config = dict(
    num_hidden_layers=14,
    hidden_size=256,
    num_attention_heads=2,
    num_key_value_heads=2,
    head_dim=128,
    intermediate_size=1024,
    vocab_size=4096,
    hidden_act='swiglu',
    norm='rmsnorm',
    norm_place='pre',
    norm_eps=1e-05,
    positions='rope',
    rope_theta=10000.0,
    rope_fraction=1.0,
    qk_norm=True,
    attn_scale=0.104,
    bias='none',
    tie_word_embeddings=False,
    parallel_block=False,
    init='normal',
    init_std_qkv=0.0446,
    init_std_o=0.0,
    init_std_up=0.0446,
    init_std_down=0.0,
    optimizer='muon_variant',
    learning_rate=0.0161,
    lr_mult_qkv=0.5,
    lr_mult_o=1.5,
    beta1=0.93,
    lr_head=0.00834,
    warmup_steps=73,
    schedule='wsd',
    decay_fraction=0.409,
    decay_shape='cos',
    final_lr_fraction=0.0,
    batch_tokens=131072,
    max_seq_len=1024,
    doc_mask=True,
    train_tokens=785400000,
    max_steps=5993,
    dataset='wikipedia_en',
)
MLP neurons of a small language model. Each row is named by its layer, matrix (gate and up: input weights; down: output weights) and neuron, and shows model dimensions 32-127. Each number is 200 + 40 x the weight over its row's rms, rounded and kept within 0 to 999. A neuron's up and down rows have the sign that makes its largest values positive.
A block is one neuron, or neurons of one layer that tend to fire together. After each block is what it responds to, as a language model described it from the Wikipedia text at the highest values.

L11.gate112,161,281,222,117,126,156,166,221,189,196,231,184,162,154,156,201,269,183,238,200,222,199,227,187,247,163,174,248,196,258,196,227,218,89,222,203,211,188,204,197,145,128,204,193,228,222,237,266,197,216,269,164,231,260,275,108,198,246,241,125,283,218,215,233,237,207,172,199,202,217,128,195,236,320,173,230,204,264,281,234,162,251,227,179,256,225,195,159,195,179,210,160,186,203,191,306
L11.up112,235,230,168,249,295,163,179,166,159,301,130,186,187,180,159,190,205,117,180,270,191,181,227,205,222,212,190,156,214,282,244,222,155,193,255,165,185,189,247,261,195,148,216,224,228,230,274,167,186,185,211,187,212,203,169,232,210,218,221,188,229,225,275,155,172,188,233,224,228,189,192,209,214,165,192,196,169,161,248,218,266,124,181,185,267,106,236,234,231,247,216,228,255,249,166,259
L11.down112,208,181,201,194,123,212,201,225,180,210,229,203,202,173,162,208,270,113,185,283,194,197,233,241,300,204,141,68,191,226,231,224,223,208,234,234,196,151,216,204,232,215,162,217,195,233,248,155,161,212,225,236,291,170,190,221,156,186,190,186,205,253,272,150,220,183,247,182,164,217,185,110,285,227,166,151,228,201,225,210,275,146,173,240,195,262,241,219,230,203,207,189,235,203,157,182
L11.gate325,171,251,154,199,206,151,128,296,190,179,195,132,167,229,211,186,218,214,200,188,176,140,222,224,287,209,141,106,245,201,239,246,199,155,138,242,278,186,144,178,254,189,182,218,158,266,211,120,260,212,241,147,199,232,158,143,175,174,166,150,167,146,203,275,226,284,180,225,247,255,193,196,207,209,217,261,218,277,189,214,176,188,241,268,175,188,179,195,191,166,243,243,194,233,114,206
L11.up325,225,230,261,139,274,209,255,161,222,211,258,235,189,134,174,201,266,185,114,199,287,219,192,188,190,212,198,121,172,177,207,216,251,155,255,146,280,132,128,199,212,262,198,201,188,201,200,232,249,195,209,270,197,285,176,164,192,175,173,172,225,169,192,257,178,251,134,196,271,259,252,233,183,279,220,178,234,220,166,290,280,215,266,248,229,203,151,165,233,189,247,167,224,254,227,235
L11.down325,178,264,173,231,253,264,190,277,217,228,172,217,156,153,208,178,177,169,198,186,222,132,168,172,251,248,209,297,176,272,192,239,159,206,231,208,156,200,164,235,224,223,133,208,237,189,162,199,227,220,219,264,180,236,231,236,259,206,216,217,206,205,169,174,136,188,202,225,235,188,145,163,188,124,194,202,181,256,197,212,250,129,272,249,217,208,298,171,234,122,170,175,231,259,149,218
L11.gate381,277,228,177,213,183,232,200,193,179,241,172,254,189,174,168,254,209,189,195,200,221,166,219,172,158,207,213,179,193,159,226,135,184,207,185,198,202,170,188,185,210,120,156,217,160,169,193,246,294,189,165,193,136,219,257,156,246,164,185,130,298,197,197,248,236,183,125,246,174,286,157,187,225,291,240,197,253,201,182,183,206,204,271,203,196,183,173,212,242,200,174,274,163,202,170,168
L11.up381,192,203,174,242,156,206,229,263,213,144,195,182,121,206,150,203,182,183,163,219,189,107,234,136,144,161,156,203,269,254,264,145,198,233,275,151,223,178,241,159,230,124,112,281,137,180,224,235,252,227,209,224,177,222,176,198,168,186,194,232,208,201,209,213,241,208,110,239,195,267,187,244,311,224,205,200,172,274,231,232,226,98,211,268,175,185,178,185,179,174,196,213,205,207,275,157
L11.down381,224,203,226,217,221,195,171,189,187,213,246,177,220,203,180,248,216,179,258,147,261,181,253,155,177,209,256,212,195,209,171,160,105,166,178,134,155,144,197,171,194,169,117,207,170,167,182,197,229,205,230,205,179,295,167,157,276,199,246,151,280,201,179,202,192,192,191,235,200,231,161,218,235,235,130,221,113,200,239,148,113,177,124,261,312,110,176,168,204,233,230,243,172,175,124,200
L11.gate623,175,241,131,211,277,217,219,279,203,151,151,215,231,144,139,176,232,158,234,171,182,153,170,175,188,250,190,176,223,200,232,252,196,185,206,166,126,253,181,196,221,157,183,198,140,203,217,211,214,246,149,196,153,265,173,296,243,225,212,173,258,229,200,227,278,205,190,182,205,165,190,151,184,207,237,222,189,203,202,186,154,212,234,188,159,202,195,188,231,207,189,247,222,186,228,207
L11.up623,171,188,190,227,236,246,203,262,196,219,182,221,157,149,193,190,177,251,236,139,180,202,243,186,189,223,206,170,175,203,176,152,90,182,193,245,237,207,156,162,206,186,235,188,147,165,298,199,214,238,272,224,155,216,218,162,182,255,202,99,230,173,198,245,233,218,191,216,188,228,254,188,248,211,288,292,167,239,205,198,99,269,231,198,189,229,183,206,171,206,255,161,242,163,189,177
L11.down623,228,151,239,148,185,259,229,224,169,161,256,215,242,216,206,164,187,194,197,222,225,181,234,194,184,213,222,260,194,221,209,194,128,242,190,153,234,252,202,159,165,42,220,232,164,231,185,174,138,193,178,232,123,325,214,156,155,290,185,234,235,192,235,245,174,173,130,249,188,186,166,179,204,172,167,267,218,217,198,269,167,254,186,211,233,185,223,247,200,144,144,164,144,131,243,201
Description: Mid-word place-name fragments. Word-piece fragments inside place names, mostly countries and states, often after commas or table pipes: Sp(ain), Bol-iv-ia, Braz(il), Eg(ypt), Florid(a).

L8.gate125,211,191,138,182,227,183,253,225,163,160,225,162,159,230,151,226,163,94,169,198,160,194,197,242,153,161,209,194,224,185,191,190,227,139,245,228,195,135,231,169,185,174,172,190,188,211,276,293,179,252,172,191,238,208,204,161,213,280,133,121,172,235,161,251,249,151,245,169,128,181,192,166,230,190,255,192,229,166,233,169,150,210,205,222,173,188,181,173,169,208,245,209,182,236,173,244
L8.up125,201,176,182,167,168,254,179,170,176,295,185,187,202,131,115,185,228,217,189,203,194,184,140,247,165,163,199,199,187,181,209,143,154,211,195,157,195,200,189,112,153,314,217,241,248,204,235,224,202,187,190,225,223,171,236,224,207,254,247,237,289,174,197,251,217,153,225,189,221,202,197,251,178,211,192,233,151,151,73,169,201,212,240,259,277,200,271,225,214,190,137,205,180,234,183,175
L8.down125,195,232,198,241,185,215,175,166,221,186,206,156,195,247,229,172,187,180,216,205,224,273,282,217,174,201,222,245,199,306,182,211,161,176,193,187,319,169,271,281,180,162,192,196,219,201,216,267,201,177,166,165,242,161,159,209,200,329,160,198,126,180,232,309,155,200,200,315,264,185,176,211,224,244,234,314,225,201,223,237,272,196,103,256,232,227,160,162,212,204,226,219,145,302,165,247
L8.gate416,167,278,188,212,144,271,273,192,137,211,194,138,207,149,158,197,107,213,152,251,148,169,242,238,186,219,196,175,209,222,264,224,153,139,203,189,191,172,254,201,255,203,180,174,167,186,261,207,177,245,231,251,195,251,255,219,178,167,237,210,194,209,164,230,263,178,202,216,105,276,231,188,298,199,164,210,262,215,174,203,172,239,250,280,179,156,198,167,247,194,254,196,170,123,168,163
L8.up416,199,186,179,97,188,150,181,169,141,317,225,144,224,199,183,246,195,232,198,196,206,168,190,121,252,139,236,224,231,190,170,220,182,167,224,150,253,84,196,202,177,176,210,111,186,183,213,154,210,273,231,209,157,190,145,206,175,254,216,183,260,198,193,147,133,225,140,134,190,247,228,199,181,196,222,185,176,240,217,305,176,199,150,216,207,295,233,228,254,247,192,122,249,141,235,152
L8.down416,237,222,201,176,197,289,149,169,132,158,229,116,184,217,189,198,141,167,140,211,192,203,213,232,215,216,194,223,290,218,292,171,194,144,196,248,202,238,322,226,232,233,159,212,138,146,278,247,148,135,267,205,215,259,233,171,201,207,280,161,196,229,142,257,140,148,234,192,181,249,240,223,188,240,209,216,264,312,216,218,205,269,244,251,158,190,209,225,176,186,249,204,183,163,173,239
L8.gate517,150,227,189,159,237,249,137,276,92,221,244,159,251,116,165,220,197,262,161,190,193,210,147,226,245,216,137,203,209,220,232,230,171,209,175,94,187,237,228,201,219,214,151,177,114,171,188,178,237,231,259,202,211,164,178,189,123,270,222,177,151,155,157,258,233,219,197,201,206,175,224,222,235,162,246,141,190,266,247,173,155,185,224,242,189,195,193,169,231,198,203,209,158,183,195,159
L8.up517,182,189,230,209,107,165,228,186,73,267,128,240,214,188,185,163,201,197,240,179,155,170,237,211,126,167,206,206,175,196,204,223,202,239,219,266,249,237,249,163,228,236,149,190,184,201,165,202,199,172,252,255,179,263,223,213,196,138,252,251,230,187,132,178,211,190,235,166,192,190,232,266,274,145,164,193,285,222,184,157,171,226,214,244,187,229,230,214,232,196,198,272,121,198,154,250
L8.down517,243,237,232,207,200,210,156,168,189,201,193,268,231,263,135,187,174,246,247,203,196,149,216,221,176,186,187,252,123,221,219,189,254,192,163,206,187,203,301,168,264,229,174,226,172,205,181,173,126,165,202,206,211,255,219,245,207,239,255,234,195,138,122,238,239,173,179,202,161,206,286,240,149,213,217,212,193,239,155,174,223,244,206,160,200,255,216,292,179,216,189,191,168,141,229,229
L8.gate776,115,237,166,174,197,179,209,227,130,93,187,187,205,194,158,223,154,184,182,240,141,225,165,159,192,238,186,100,223,149,219,230,229,140,197,170,255,200,161,191,170,205,152,250,228,150,258,173,229,179,243,268,224,198,232,147,264,157,193,213,189,180,244,253,188,211,227,228,176,243,209,182,225,219,206,135,196,211,176,177,225,258,244,247,90,254,228,112,217,227,275,191,168,188,218,217
L8.up776,205,213,168,203,208,274,256,221,170,195,142,210,200,148,167,192,175,81,132,213,137,184,215,211,174,229,155,269,240,279,211,242,182,255,197,234,198,191,196,258,191,211,240,253,171,257,166,213,189,196,216,189,221,216,190,237,184,161,238,274,196,164,205,176,222,164,183,219,209,246,217,299,225,151,281,215,231,228,187,181,218,225,175,222,196,184,292,197,242,212,183,225,223,175,244,103
L8.down776,155,222,232,208,215,191,202,192,219,82,163,140,247,217,171,220,177,131,229,227,128,210,188,214,209,220,206,213,245,234,221,218,251,102,229,194,239,272,215,258,163,192,186,195,176,145,221,218,248,165,207,243,199,163,133,196,276,213,228,196,197,154,241,209,236,215,251,327,212,199,197,280,258,310,195,191,225,243,286,203,291,207,236,262,179,182,262,127,136,182,195,225,205,207,270,173
Description: Place-name first tokens. First piece of a place name (city, state, country) right after in, of, a comma or to, such as St(ockholm), New (York), N(evada).

L9.gate498,196,202,156,245,218,235,211,244,175,207,210,136,233,174,191,265,235,204,168,190,174,146,185,193,218,210,160,167,211,212,193,195,141,115,133,125,163,214,230,282,162,251,171,200,204,207,279,259,177,205,226,198,153,176,226,191,171,171,195,192,168,169,207,231,194,183,191,188,160,223,208,221,165,215,254,229,166,251,175,272,208,233,219,273,117,210,178,158,222,199,287,218,177,133,151,230
L9.up498,195,300,179,244,196,196,115,243,188,218,175,208,246,178,210,197,227,170,151,147,177,171,153,212,198,166,145,233,172,204,201,146,142,170,166,230,166,152,228,187,156,206,200,195,138,256,240,135,230,173,184,255,242,177,239,231,202,185,267,151,215,147,223,201,210,232,216,232,212,167,145,308,138,165,222,232,213,184,198,285,182,204,191,262,207,227,205,199,208,218,265,169,250,154,222,183
L9.down498,244,247,153,156,148,195,158,193,214,189,105,158,203,165,245,158,259,154,171,174,209,193,140,152,209,221,224,182,206,216,215,190,205,209,210,224,185,207,163,165,203,123,152,212,174,274,173,144,131,213,149,211,213,190,202,194,264,229,149,185,236,169,239,230,238,185,155,235,230,181,207,194,240,78,223,166,227,223,160,268,164,171,256,236,189,146,239,212,214,196,161,229,177,170,167,206
Description: Country and place names. Word pieces inside names of countries, regions and cities, and adjectives made from them, often after "in" or a comma, e.g. Isra-el, Th-ail-and, Chile, Athens.

L9.gate574,84,167,176,241,175,174,285,207,210,218,201,253,151,159,155,229,183,167,168,219,176,136,224,164,170,194,253,244,216,129,226,200,154,146,221,199,225,189,165,244,202,186,175,142,249,164,200,102,235,203,178,234,211,205,254,243,200,210,190,193,236,159,211,212,194,242,166,239,141,163,231,257,197,136,138,201,181,188,235,199,107,194,160,223,238,250,249,260,117,135,127,167,285,159,214,171
L9.up574,196,288,173,227,149,188,197,199,181,172,209,170,173,180,183,229,195,196,174,210,211,168,156,286,216,243,151,225,137,162,210,173,249,148,241,150,182,222,241,209,281,249,177,164,162,192,249,169,254,210,185,169,157,228,159,307,161,203,266,175,151,224,240,150,197,174,183,165,189,189,186,189,246,197,213,200,221,267,201,200,161,244,244,233,188,143,157,253,261,144,203,270,123,240,158,224
L9.down574,181,236,201,192,180,175,278,180,257,168,211,242,194,194,207,266,210,181,109,139,148,213,280,232,262,240,175,203,146,220,145,171,207,176,220,178,154,227,192,221,265,223,166,148,167,236,302,171,208,198,159,167,173,187,128,234,115,210,200,193,215,230,182,173,192,254,157,203,173,209,227,241,222,220,162,232,250,221,199,246,49,253,231,168,270,212,237,233,169,118,251,232,233,245,205,177
Description: Word-initial O fragment. Fires on a word's first piece when the word continues, mostly a capital O, as in O'Connor, Oregon, Oblast, Oy; also vowel-led pieces like en-emy, al-titude, ro-yal.